config = dict(
    num_key_value_heads=1,
    positions='rope',
    rope_theta=10000.0,
    bias='none',
    init='uniform',
    init_std_qkv=0.025,
    init_std_up=0.025,
    init_std_down=0.00255,
    decay_shape='linear',
    doc_mask=True,
    dataset='wikipedia_en',
)
MLP neurons of a small language model. Each row is named by its layer, matrix (down: output weights) and neuron, and shows model dimensions 320-511. Each number is 500 + 25 x the weight over its row's rms, rounded and kept within 0 to 999. Numbers have three digits each.
A block is one neuron, or neurons of one layer that tend to fire together. After each block is what it responds to, as a language model described it from the Wikipedia text at the highest values.

L9.down217:472456476520457483480521497482460535480511497471496496477478536504484532469477534523530460464543489506524486499517511516497471466514513495492499529560459445521511499467487527513483482519508544493473518468486493547483465503486538499467532525538483456520543536527454500501537514517482487526479478521507503482488518521488500501501467475566454468505505511524481492507499493500502533485490472536492500477467451556455489465469513481509534497494482508507490484560505474512530515522498513435505498511470524490455504450487537508452477475519478443489487536525510501480489477497496497482
L9.down241:487512537497553481490485494513522523489514500517489488502523450480464451458487530503544505492463485489504500464509483447472532489479497496503540497454492502497516506499502509503497544488485463495487476504518492497474504589514527515554512480489509497524525532466488532453503523488465533485495541519497511508508517460538521475503500465468539472446516506514454496556470506510495516483522428535505532513507525524500536505481465489487555461480516506504516454530479505482483511519494495522453536470508499513487488478495494519521509517504527517524483499499507469455476506494476486503
L9.down432:532483492495456487477537485493554530469503501507531525516497489521544550481514485543480501524535508496488506452500486518539489512468488517515505528497519496496475504470506532531510500499491482516502500513535507475432519507491484500511522502532518493459484492434535503519471489455509498500501497508451467525498479515492536492530519438501493487453519480514482484480555495506463498477518476462492526513485480535463511491511457514476526495512519502496506490525470477491533485505507492451551473477466479501544467464496527519503501480431488498503466514423476505471498538443526475504
L9.down509:485486467508519483488518494445463527463544472508499466516436507494474463490485513475441506485514525559493497473499562503528457520481495427489526541503516493482518521536492491518501518516519515501508550515503489483516482467489509479587497520472491528465501486474449467436505516496519447500473503466515509494506501492496468508543521497539519539535513463486508523531517529556483470514513539504507521504580472506532500453507467469476519459503483524494543453482534519512482484497476529507557490470469546506519476508468485488538525492500517449509453484464499482496482510487493497506
L9.down645:516516432490537489504441441492517448525448493522484488500514463488438474476493533544514538500492492511487470534513506476469491482524457473529517482528506491515518477522520504504548492540487482484518486498503486481503475532477472505489523528487455536497522497443481476489536483488489518462487485486480566529485485501504526500488515488475529453481525486510488442463467471504516480462525513452512547527514487536529491494517477481500467534468523489466482522490502530528502537520514485484496517468525506544493550513487494530524514517509541499470522482509512491481508469442461509502
L9.down701:508506513524459492505492485484545513475479467505503473491486504523456496531471478529490490518511503464487532448487530481522496483470500502497486532510510505527468487533490495477481468513521501446489508506496470501521474500518498504514441511520476541487521506472526485448481464479496478478531465497491483549525459477481534502523443458523522503522531481505477497503539443482503512486521529506464477499502479532488484482486496499506491476500534525505455478478446475534508483497543547498494476504486516506505491556486502525469533475527502522489533452477523553484502503455503513510
L9.down757:507491511512490472476516492542493489449477467498488472536502497476510491512501502456491519479487472514506497478500499488486519451538481536509489501492487498489486479524542486469525456481489516516482515481500448537490452502485478496508485499468479507475510489473525488530483498525502485490497531478488508516500492553506513500481501484490529486488510504450446493493491511532505502487510484480505464506514495545451526479496524471467462506447519486502514472521509517512550551517532510510513504574512482554513491517499495463529478489495511499471531533514490496539528515471494498471
L9.down1200:473495497481495493499502444472514485473494476505467529480507511536514520488515481483506506517501493499545502544577472471510515478488539557455507515499477502509507492496488472459505548498530496475453535490477526536479511508500514527503496479483564557516513550526504448450525498473501481474495541448496543585541517470477534493455488509507502480510521474500529446524489488476467493482508486499471488530499511487513519525517495485533450523545495526495496512514449505514492511526534517499527514518511502503487448505497489537525517492499495477530524482505482501508475477499447504503
L9.down1227:496483504489546487516502487492476499481498484450535494478499538497494544510476509527478486504563491514555500500525483445524536472546526586499478532492522517505493474550497482517492524439484534499501475496523477487514490480457469509507494496491470519529524585470468438492511511484512512490494529479499467474495491510491506536494521489536524509471542504504508519526499539516522514518479483514551474554488442476512493520472480475518452484507448492502536520485530497501515507516507516517520544540534485508497493496497511473508482522462526526514504521531510502463543489524476498532
L9.down1510:533508463479505491526522480430513507503463537482523491460497489520461485500476500494494479536549529490480526479525493537516507469491516470487460497524541499516464490490499481490504510490497519495523517498515471484443474491500497510527516486499520522514498478532492496498536497529459433508515474486481483528473526511489546511505495495526497530465527488509529465525460487464477499495525500520521526470483477503487505533530484478491520476495462471518450474490510492470488525517530513479492476501467515508479501472468505509486537509527460527495510502513530484496536520530513503472
L9.down1583:480476483480495546500436515475535510540509487512483542503460455468510526489491526495500552489504532485511469472502515487516485482462508478513472532520551545514558524491484515481528541482499481513543496530476506516490528506550534548497503497517530522473469483445493475505480504506529489473482494471481530479497511464496469493509480494496519476540506498524531493471503484504524500480523478549524498506489483520494492461490461504512483525544496428477515484469500487510487499516504519476510534489527467552503535444471491500509489519511512489484508545487551499503514469536456504505
L9.down1690:514494476495535466501454538498457499508481529498507476467480505495494459502467516540477508512468463532484478516512493516492512526464440472516507530470528509510522533501522532488458537488473487474418521482497516544492497533514467483498507532473476489531453452502473508480469494532542501506509505494475523545462491492554538496487454515495499488479582485510525498503528483525471532563511471483511530478507473472457487495469497475506474493483515490539515532541520452529456449496488508502489529458486483495466495502526458471472522489500484468484488531461536469520475518440517550499
L9.down2281:474517466520518531476489514496479521504464499444494517479488482514539536521472506486489509514471470513477445463481508524493512520480489524450489555501509480456490492492531485529475465546518540558496500544498440552472512524492516468509501533510538463479527497524476519494492491510505534499456504527466482535512515524518510511503535478527483525469515468497477483474532509486527461469473487522490464501446510482470483499515523482497541540513503438476471497519488491492506461538531438534564517513542462514523505556505434554483478483507499543524512517547487487499489491540545464468
L9.down2496:483489504511500499523465482498488539556495525500511447527448533514504476493458527546534469492471512502497489509495499516521465515467511516470512544541488485477505541511513507522500487493507543481537477508493497514481496497497508537479511507533469510516527522480488500504511524464478494540574490506490477488490498531476463507525476456495471481495534514540485488544511482507481506499507516503512508524527487527480475513526477498498507480490519513516464471473502446487477477520509516516505484442459456543530550494504473524509519497492522504531500511492526519470484536503498492499
L9.down2599:505506493451527518521472495448500500513521479564491474506499499528498501522483478494468511508542469507515527495451514559520536522476485513468515497480481525465474525507488518562491526475511515542519486505501484483479486509515555511480489504523492511557481487505460528486478505467517508541499531479513451504478474486533506460534488498516507452499530488486491561497540487521459475516476477476474510503534505513469471517484560504508484541489459487446501496481521450544530496517483518494527507502522491500558474509472511565565491475475506465425525475509525532479500533481508514520
L9.down2634:422571484488517575529451497508502471484485470496479519474485489503475524442505499521503458471482466501483493513484465517511478487523510520496531518519456532480554532498545521491499485513480528485486529477477515518512503521498494477504487497504519492534478511526554511495492498527500510517481521549469450514520557444503473484492520487497516475495489525530552512442497467488504490487500543505512532452492500525500519524530509533504520468471487537453502500484530472495471463513503481513475501491502491500514483487518503500491485497532475511502515477536538532508484509475539501548
Responds to: Second number of football scores and the word after them, in results tables and match reports: "0–2", "3–0 victory over", "3–3 draw against".

L6.down198:484522528515500522487539456478495513468504522522521467494528520477444508492500517527541492461543569500501496505478497551505535527504505486539475496506516535528481456494476523485503511533493495522495514497504480546513470499506484480494523469531464538445476471517517470521502501475487482487500501458547520446497542479492494477479481470507541498520460495482487488558519513506506486492532489533518517493504476507475491490520523468531497505527551516536455506488500464477523508449479527507490479551499512504472500497499511447556466548527494468492494519476490481509470500535452469555
L6.down816:532537493502502498497547475496459517514515485522482490453519495557492447495480522540527488523465513509511500497521494484512445534498504524517489512533504521492499457489495461501528544514494499498494510490486472556491495510445484526490510505463507519521529442488521519448492472463482522482531505495503489500538485491525485550511478473514489506530462509504508530494542497496526505483509476491471482510438480529517478484501487523507478539503478495501486494497482499515518518518510513482524484463553539477504499475492459524503465500512511468522468524510461500472563464463507513537
L6.down1444:488521505507508509499539439478514480496538530500535493472502506473520496491489498526494469529532487473528507509518501497490473523499510490463503467482515498470430471522521513525513521481521536516509522528478525537514493473472484493508481472457495540490491506502517575482521506481439497499496495549491521487489527505548499517478519471492474475494502504572450534438517484475507473507493552524481538466514472469500518512492478508504484471486479483512498506486507479538513492487518544451524512488517502492524506467496470496533469463476512500498471494473507521516471458481528545557
L6.down2778:511497544485500498502488473510500466488524553498529495524505516521452464500492509513515501493511511463531465523517480491506505502530467532537531516480544501551491501504453536493528519515477498498526521466523471517501483516530455489456453490494499519447515498546505478496539527514458433521504520464531512514445542473507459467482495473489531459500542503561504502517460495496526485496495492547507534494509486520482532523547460522515516521496499561522496497429501517527508500513481459480467512492513507496521526467455491516522485543463496477501487492456502481513479543503502502515
Responds to: Fires on the article "a"/"A", often merged with a preceding preposition or verb ending as in "to a", "of a", "offered a", "on a".

L9.down490:492494505476515505478536547472506516457498511473505506462542505529489519470497507518508505501479462504497493504464505517452461528483522492464474467516508539490480515476523542491487489550513512529479529504497521469518488462490469533482493496488516492519525519520530536506469535509550521473475527531562532455505510491493485480459485455466521515488490482527531535476545450495541478465507515477497519490490496487491513505492492491545502515501501490488451477509511494564512532483488492490559523494531490462492513529485474509469497502481493479507468497465517524525510508481498459506
L9.down830:488480505442518455506488548501525483492521534525501482506506535503466495539506572506475488511481528511475500509492477510474527519477470480511498512482528503505498470528519490497516529506495508488504462512503475474463467459505461477526509500520508493522489536506525472499480454550486472452481445483500470481491516500532473453520511465498500484479514508480512468528505514533501483477491482467482534531477531507507521530497492506499516468530486502511470487521482474512504452503516470485482513468474513492510478484536524523551518520522515490468497514528531518569489523468500474510
L9.down1042:519495450484498505503497535496502498493485499519506522472495482495479503491536464523490525530483516475503488491511490490537520458544450475521529498520470472460507500468505521510530494491497516527539538482494480555494531508488458481503522498482530483463472519545478515518484499491477505472549506466520545478518487488493492483500499488471496537491486554520506473480515496514535508525487487496457500462470510510486478506464482499511475505464529492542476477497466521535502479490510526470499524475491494517495499519509523490495500538503528531489496472501496494507525516544463502513
L9.down1115:503484528551515497502473489507490533487491457500509507527469495476490463485512472474488471521498455494493468458517515483503498471494490532537499468490492480515504475497497454481473515518525500489503470532464521491486502492539435490497544475510511527479511505471495507506507542474482474505523556512521476467478480490493545468493474537494485504506520451516489470522463524494500522516496495543507461535497513493506535500526496482514478491480505490480476492503490510458505491521524474499524493481486552476502522486489538492520491507508472532450538515516482527517488519519481518490
L9.down1127:509504499491476524494476483506486483475552476498496461527524471498514517503485483526443537489497509508510493467518586496539487526478560477498489494476490493510540501504505479503516503503514487541475494504533507485497481484520513493544489475501444516517523473474469481499529450479488486501503461498506528541532489486508483473542506505518484510500495535496511499526468491460490490495504507467545505461486483510489492544481481512504487476452436509499490520488483476500563507494503512498498462512477517503466526464495501514465528503522503494533478491487441487543524502496538515529
L9.down1273:499510504482511524514500519491488520516531495522487510513510488532497516493496528494508479538524494518548498506469465467549502479479475486484551489523530554509502518522509518478493494455467520505527465492489505522486517486465493532477530506488485500444509513482490527474523510502476520492541517475480500487495527526493530469519511443509436507525517505454480486540500473469483496548507534498502521522490541434512515495552502546510499512481478472474476504498536520542452486504462498478548469480505441522510491505498512519508516509478496481562484467479556549526490488494505521507
L9.down1423:491515475520508500552513498511476465473475447539528554472472493486503469540495497504497525464488477483513525491534427525470490480508490493527515484475503492503426439468500546508543529529487475508471512489506498510543462502469463512512510504483478524514553501450513471487529528466532487513494529515495505526490471499517453523434517511495443484502468460466486480461503492479539499528457524482476447493486533447467486499464504485503505507480461535485503501500511526529501517452472489514512484474495531471482550496498489505512508484486507483482535519490481515498510489528527497480
L9.down1500:472481503482488512454501481539429480471512525456456495439455512474507494501521489517490485498527473479487469511480494510503514467526522473472501521486506517452489449536502486534421532491493492496473545478529529457496496492503454438530483512467529525526518496512480523557531487504487490507536470533482481522497466498514499496513497521503516482455501510518467505513545490523511483522511473464522486459543514553528550525499539531491506489516503496515509469518512462511490488494484489447503494491529494510531468479529493503519495521514475496465478545475514570438473502491502500520
L9.down1982:506465486471529525500518458497523505506464503466528498488505470473504502485490541510527513477478523474476492466443518482502538513525543437486524469446464523493531473457479538510523470471478477535474501550531539494444495456497541548514525466474496519472468473514476519500492478575477533482448499498488482523472517525511528509473522483486539517525517542496505481493495513499479492487470502534519517496502510537507509525460542495485497507496509505488447491478473479466463487576468469489478524485504504510516496460531524540541462480482498532472492518563500474512494517522467506498
L9.down2269:496513504493522498488513468454525508528528518531521497464516503476458500455487465526525469535508541504492488508483511513501494499489450522479523523501483490515494474520498547494502497540504443545540541480478488522474484497471484508493485495445487512494489470465500531516533478502455462483497499519519473484520511459563529498538493475530474487508454510553503531506539494497517503516538507448482523503526474518477493522503505516531524470501514512518517498460460519543548499502468507522527500485539549472487477518480491478494456471468490460513494522513478486514478457483492536524
L9.down2323:462487479501466461548484475519507484528502488458515466475509453509479460491515507505479502487481484481534495526507515506471496532502487514509474484453539525472474518489474523503507540490488465515524489471525457510508489472528503531524494474510495501514535501490525493516483511450462488506507514514518492491522526492450502496506458482541491490501501480477483474526530523499507508504542430513492485492479524466552471526492513498528497517508527506545515492514534496481503489476504504504464543524548550470499478454519483471498531520458507523475528488464480537542499453541481519496
L9.down2383:529530501497532547511534547540553496473518520520510468516501468499499494479489526499498486527522501487504500509527506479519562529491495559448486497451522517526507510503465503514515500481491524522550518536548541511511517542506573502487462492527494508497545524482496510501521493542457495532500534518489466502428544484470474525472503485491485505457503467501464486476522510491499558496456534490504464511529456471451507528533534481492521480523516505513483473494505505501493513512489498491555499482460516470479464488468523522455479519505519510493493475499528512473458486517493486472
L9.down2531:499434482489483502497493471450517494516507519507507481503497487511520494496515453512507499543482477513496548498507473485499481461506497487521519499521511525496494498498528463489516529472491501523462535531505470510498477531496503485507525463513483518523508467528521490496492498472504476511507495547542527510466518478522519519499477493460515491557516504473498521526507475506553513490457506518501486492515473525490491503529494501452546505514447464507476487506489497494489532488507481475497508467505494532496506484507486461511482517500496465538531518507513443484475523507466474473
L9.down2719:514548528435483509488475518517501526499508498453502512494531522439554492500477518485500548521501497507531492485464489513458460522450478507508509522531497501482497518481567465490499470512464451463512513495514490478511497514495524518515525440508486518469486498501524472484474496517511493482509492505505543528531531503503459458495460533505506494525520505488508481442524494483502510481505502563477444510535489508524531436522496497499547495482538493534514494496493503513491502548526516514582488516533515489503488553490514456496478506503511465522483510513484498498432517513509494465
L9.down3017:499478492510471499499521468499455507521492528490477488486495477500524480510514527510552523518482526519497491530537500520485483486480528481544520504505501514449498516496517509532510491551468570518479510507466462521532492487480516478503509483482490507480464493522521539503523516485492485520480535504494449508498511488466466514468486502544495489473501535472511486493512498513483490484541497462494508481477501512522544515497487522496484465504468455515466553488486498517482503467542528454512547511479530503522530496543510480457504493529542500496475550516495537503461482506481473549
L9.down3048:545509503526523527474497483485486522504499483470475528497525474499498470461466512528490507493473520507504516510515589524476533497430487520502482527504484501482508528505513519508508451507533534493537499532492508493501484495504521511460495504495512491441523474504511536462464525500493504525460500492466532494520499501513487506499539474504482474519488474495511461507548502573479527545494546458481556474495486472503554514535505456483510509499456474447495489491491506544498544462538538506558507479537505472451559505518515472487497515508495490493474475504530470546482487530479484454
Responds to: The article "a" and the word or punctuation fused before it, often after a name, comma or verb, as in ", a", "is a", "and a".

L6.down381:549474504489528463469518494537486544499522463481496526489557514478475511532490500489513517467544520479493549515453484468497451513465536504464528461529518518507492479488494532492539500505461475509494507507524504503485472474475497444513515537479497497465486493512537485498498519467490512528508505553555526531468508555510492517500523514450485547478469490509496493517512508500504495502494475508498476512488547492522487454530506545479478473504475478478517483468493539519489554544494507481459520552457495453470493468504525524508502497519495511493488515545498501513477494525493491516
L6.down1877:483443464514461477495516526513486525529533463502533526521545508514469503546549505497506480489529549466484548546599482498521519507501462497492479517535511507533529491519511521479514491473498490484428501523432482519499453508517498480488457468515503540500496544552510481490486519519502506481465496489475487474485552517504551535512460512498496473465474532503502459531541454487444502509512527515519471512498499516528470513494513510509556493472506523510483476527495501514489520461508486519506500511522500527506460482475516517503506506514531470495511439459512543494492535497501474538
L6.down2425:508487546483501517513521520515493508514517510470546509510514488507437498514477519477515481470508478509502507498535433489504498517515535498522520449451483516499468466527485489461510466520466456482453489516551507491463518546482461477516495518482486511467521519477471525510468492526506516508507467504515468509521538541532539506517523522556522511487527517484497501534507480489486482450510491494482498498518507517494488475503485493566513513481478490474504467499528476494555508490496508484513508525445473540522489479465528528501495508553489532501496486502520505500482533478488477509
L6.down2867:488517510518516493523549510544512527497507520474521525529520530521465495498478532541481514491488487521503514499573465484512488488476528494517484467512487522522499490526478525496508501500465468495479485541463509494465521499451449506497513517477529489480508505499477514500469492495489513483514488521500473463495534557509523506519506525534522527503551501532487504509522491497510512511497565515527483538506497521486495451497500520547504505490482486495523503511491499516524459475495491473520487488474501497522474470513523538541521510519513481526517493466519511476475524482490474464
Responds to: Word pieces inside pinyin Chinese personal or place names, often mid-name syllables like Guoqing, Jiang, Tianning; weaker on Chinese, John, to.

L2.down719:511529503477476477519577468497512475488522563484500480477502473490502494509511480503529494500507496457529499525509511518471454498518520518524510508479513477513454452507516475539507529500477461531531494478536492476490484467475534526545515481498493522499522527515517495522522469425498510508561523450460479459501474454498486510489464462541503492474529549517485496499531471476573487530516524505499548477520487450503497505516533464483478520506509513545520518487480557529519542518504502497515491485507520494482505478472500499494488491460475530466495510478473506543530484506501524519
Responds to: Determiners opening a noun phrase such as a, an, one, each, another, any, often fused with a preceding word piece: in a, to a, leading a.

L6.down1124:512470481511490473516506531485454515491491482522534488507499440530549492472516522476497509520472479531488464484521507455501513491518501478459553545524509494488491538482484504490470506499542559492455508471453527516509517518496498511496499485555509515487497508495492499514523527500521548504547470475500474535484446489434486514471521477480509505464457467509466526476504516474493502505493473512488495451466474530463479509474531518547492500486504533491521511556506503495487479523496496547475506474495521450553483465528483494482489511536516437496492542577515494532498514474534526494
L6.down1843:521485507520495518486492532472478483536468485483481477478532476477511502476549480477487473516503541527495498509467481501478528496513503505475505506510518462491476467525500510515500511518469501529508487477546474492502511531515544495504487488514534486474480501487507495514488462507512518522511483477519504494528509541492515494520501524540539508527515486494502502514525486483511500492488498558497478491487512495523457552486493519504510494493536484495474496500493511459492508501530498504509460498538529466514517478454476496504483461523564504520486489526483507526543552502526508495
L6.down2335:514492499476483505495465467477501463469521489534522514492496507501534472545486537506533506497492568494516508517510494510476464510501481472531534495527483505504496510517509467480441464499488495510493511480512486543524471481521526522471480520522534463540477485495480507479499496532489471446479471470470540486520492467511469458518498504519477501515468517520526544549536460477529510495526501487497505489524490484550469540493492485478473497508517517505480470513525508509462452503461443463524497492529490527495524522523478491474494504498503488469503524465502490504522491475500485517
L6.down2808:525520463507482483493477470529475483480516488483534514474510528531459521506474459507514533497513516497465479462513504432482519504485482525471480503517539474517504506489495480489492516434501482534518483549495512512554509464490560485493521457504533505474468499520471491468545471512544500492516528509536502473509468500516527493532451504465545468488502486500521465505484464506476516512518479496460484476487489519516505500495473476525475471487492483516494480491537476473454489486513548517517538506487493501448543512509504476428470513533538503537496510485488530509493521489512508476
Responds to: Second number after a dash in match scores and season ranges in sports tables and reports, e.g. 3–3, 1–2, 1987–88, with weaker hits elsewhere.

L2.down695:489497483492476492494483511505509514507509475533524476486522498464499508509508448495503489496508487521502529531481512467488478500529520523483509476508485535510521510502500526508464495507497489490484529502481473488443501451504484504501475460492475479568506493463487477517484522510493496502525506513515462529488514498512477486443500526467509484505503511483467505498504467509506508491526453502512506462476484530533474516525513489585462481486495493487469501463501487509466481519514504547478478521549481518471477485522513513506496502508488503478493504471480490547507505476476479488
Responds to: Mid-word pieces of non-English personal names and CJK character bytes in Chinese name glosses (Lu-iz, Gu-o-qing, Miz-utani), plus line breaks ending infobox or table rows.

L9.down34:492527508492500473526500534503502508492533481529498469503546499505490564497502470504488494472472440477480473452548494480491513485566447528513479492488505462509528479512513481510459477498504472468484504538457522470511471513454507489528508508503526513500509514487532434496481499501530519548498492459485530531470570440548489522496501516483523489516529543480446532525489513495521498477496479448475465499492499450502512495526481531514492498535500474502470533507540506509470460516484516521437537536512487487496483456483481555419483479500501480497469480464507546498485458515517501496
L9.down239:523551529517491490525541496460559551511481481464549480501540485468517534489540507481503491504472546487482509508535496516489515543492527493485498463508455525509505510532511486493501517499512492457513485502488468481494511516509537506505541498451495505522484445508483488528453476496528448479522502531508515522461491495513478461471483468477503496494520523508495477507504495488515489502502526476450473486510483500520517480496524482515479513501501500494500516497487524510508490466486523517523479494499534544490489497505549420507518501504489498496502508496522495547512480496521473484
L9.down410:460499499510490510516502493512540540494534544503552505497519477501512502528512519528482468496468489494528500472511486471502519519512519567531481477524495543532480471470494522500503485447494450492473500531479524512479462536476518460524496478522493496499529506515504540514516467456484497545464494491509505520513503486456501508501471493501480505538489467528469482484534534515517533501522523522495512503503478501509470509499491519504513484495508515491487494449456504518482514519503554512469505482465489467446498467510503504527450452489500442447497493480481532526441557502500464495
L9.down411:529469480500491477530518508482505525506460501480490453497525509476491497483467506526462508498501470517486467504492505464500490569481477465486448541469477507504547483492483503531470516485502504489481517496533498480517514514462483468521497493474451497522509463477499471516483471508531523498499515556454449505437477527492468517499518514501510450473480525518517473469498523501491529508519510497526510503460504491474478486470528527508477484547450495512445480483537484470511478499471469506529490553503496502489476518502531512493482487480486473446494510483480520542527475467518524487
L9.down594:509537480481480518497524472510473509475530512528524509470501499497538464499557501482542503511548493492487487489484566517507459500513496486516512505521504447509516467497444528536516528490491525473463515490506482502489518442524502477497505480484490503480517503501505473543475471491497480525509467495457466465536491512493569539518526463522485552480484508477483501525495517496548527463520513460556493467456509479478500473488496531476462462508526482500502496511521511533488486499502508481459511546481536476474529507492480522534527520494469479491473476485501497491480472515489505551
L9.down698:518524502521501488520560480519488462513486514512499487542519485511516541502492491523485515470486504467489485478455484500495531465506524485489510490512430521483467517465487506507527522478485499499495473539531506507506490548499485565529527480460527548542504487505517493471506515504482459450516445497506507519521510452528533527512490504516532533479522487514461465488489478496495500499517519495481481501527506550513502487477469504487516474502518499487501502568492477491486479490536508509497504495484491491479510472452505483484527478505480503512506480489531522485500537507502491537
L9.down1135:479493510484503482489489519509479520472474491497488520513523520557551506516488447493484507534496496435512539527515481512519485481525470487516489518468524491497481515476527504512499517477483513487499538463506454480474477507521488497568485502501556466496507499486481491487490516509510513447494523497491504529468498508469453484500486488515486451512512519494452463525548444514496452499499483502530432499505524456517490491512514469492505490528532500529519516509447457465470524531437469527491500513502532471546495478499537494491562488527535508476534464492522470502483541474502507487
L9.down1693:484468467508464491525486535477470508545488498527486511487524498520506482494531479514541486517521471502453460469538505553491478471523523551511510475508448472506473554519502495490530512476563482456509477479469476470508530517485483500435468557561532477519496443516516518472493532484524443492498525483548508490508469495502501486458497458498497511513484518465526452523504500531509488532478499545499457509504457507529504467525512478515523476500511485500470489502529481503524496515536509533538538487499507518504524483492504526528463452494485499482512512513522502527561534512543515486
L9.down1714:497450496479507518496502467528488533514486489499476492497493495526537529493491521501520513451518461494493511511523517487453518466526536502480454479474455459519507497491494516489512525528489480525468497518472481468478531505531481473512501530510523491480512548508481505487493477474524503437494503523550462496489530513524470456453499529535548500469494539487485453536498532493523487539503510461478512509524491540482491497472510490509490506509465526508505466481505474551528479480516531469482530477496510491486485511486502477504485444513525460514494488509496491469550546499534496478
L9.down2013:518444491503470531508538490453498515458472527479524507485509519488466431528501516514484475506524554502505532511469503517478533506499542501514476451488492465497459532505496550486522544466496481467465444520491494521527504530446541499500485509505482519529549468538460483480454498494496425507471500558515501501542500522486509514510542517490484523519544518516489478487525459527500536485481518488485519522508539504498478506522505474530502471516530468529480493452503499537461507533537492512492479506513488464476512488520493471483454499480500481509508520535484525469474493430507500526
L9.down2178:422538515494506492513512508478485498515501509474520505530503518473510502523548529519479477534482491461491462487462493531507470460500519438495458458488460492457469529525518497484508559484476504487515495510486488476452501483483506542494490503552502496558513535538475502479446474482500438466471499497471494518539492513519493521489472501497504517499534488447541501467491516537512497476521483517515492461519515470516512476517520496534519500484509479497505471459545531457500519468493496484503503557498473504542506534476502518504538510474489486503484464495487498487519481478546533550
L9.down2263:541484476533472485534474451465525519509486514468475516487505454504485494493493486522490477516514463496512504515510535473504485492513493477505494495543486504466529506528508524450498538500500531536519507483477507511500512512514507466490480461477523478499448514503489449488518490547560490521472463462478457503494491491511509463507513474495516455519489475489499510485485476516569518464445502514475517510507457515489521518491521506476522495495496524478513455459523495536511485497481469543486527519503454468499548506535499474491472486516455481525518503492549500536513503500478493481
L9.down2338:489469486499503506500491478453507489516457520478493470486512505517548511515532520538465444539520461565478488507427504507494499493497490494504494512479522500503532504491501514472523532493475466516491502490451511486476526510511525468461497511483503471496537501489498508531507519486521510500514511471522517475462490483446461484491469566586505558485525506477513462494495488474527523473506544535483505508546481510499527507499517480464535525445483482520531489511473530462547479492503491503448485485499539460488490466528471470533494509545503464490512501492473551523528503509501487514
L9.down2698:516467549482518482469473469494506484501520510524493552506525523502489480495521553530537524509536486529521478510524533493454496512532503474489497420509477564497504467508482518485522507532509498510543501495490518549499529477518523495486498538521492536481513519492504490525447484493527488532467489489470502474476477508506497497444453520535522489483474505527497492532500477488501513492474474451516456470506499477466520500454498484486492516512474461463519487499511517494524463480537532470480561490495491455521508490572486470520546464483524467522499516490507508556503510480498495487
L9.down2743:500494499499473465497501490494470517480497505491509495505490520507514526497493464482512508507490482481477499467487520477450522529498535531541540477490474496504435476527545490498470505513500520514501473496498450472484477486455484502496507488527505471493578496445521519534493560512497481483470507558542485499510498505444501518491472514527518449485514501480503515503528479519506502493494474521492503429482505528468494480489498500534490513488456500515464481517481474490524544504508527505480523520479514494519472487526496464474493551457493542520485554510533475516510539525537504538
L9.down2823:457510471487513534513517490522482532562529482518502511473545507492526485489500528504479507484431528500504462506515516520452507522476508464499499492487467503517479472482525528522474477559489476552462455483519493492490495529495508535486475546547474509493528479484477505491474527516485465500492532486493457535495484530481491496495494533530488440439497513481519514505511504519466518496496471488483476488477521498502518458529552484504526494500466453470500524480491471507479494515478467473480496474543562467499507472491498484462502470490565519494553465483485484477516461474526540490
Responds to: Opening pieces of romanized Chinese and other Asian personal and place names, often after a surname, "in", or a table pipe, e.g. Wang, Liu Shiwen, Pingjiang.

L2.down2969:504515490533531529464539485480508491481446456485506516531484490493555527476492529534536498508534483469508521480475506474514489534486515504499513493502450480488501552525492495499518504506469506501472493481517498467521458540476519521481491492487495484495458486515546423501456482450532509493440475488495497505481462487479486521487475486485462477514494487474522394513482494509456470485492534491509508512509488482496526531526552480518500532495514497531494491556532497499493478487468504504488477494479507487485526528514488467525543507515503497467508520492505523501519511522515486502
Responds to: Tokens in football (soccer) articles, such as score dashes and digits in results tables, club-name parts like City, and words such as appearances and football.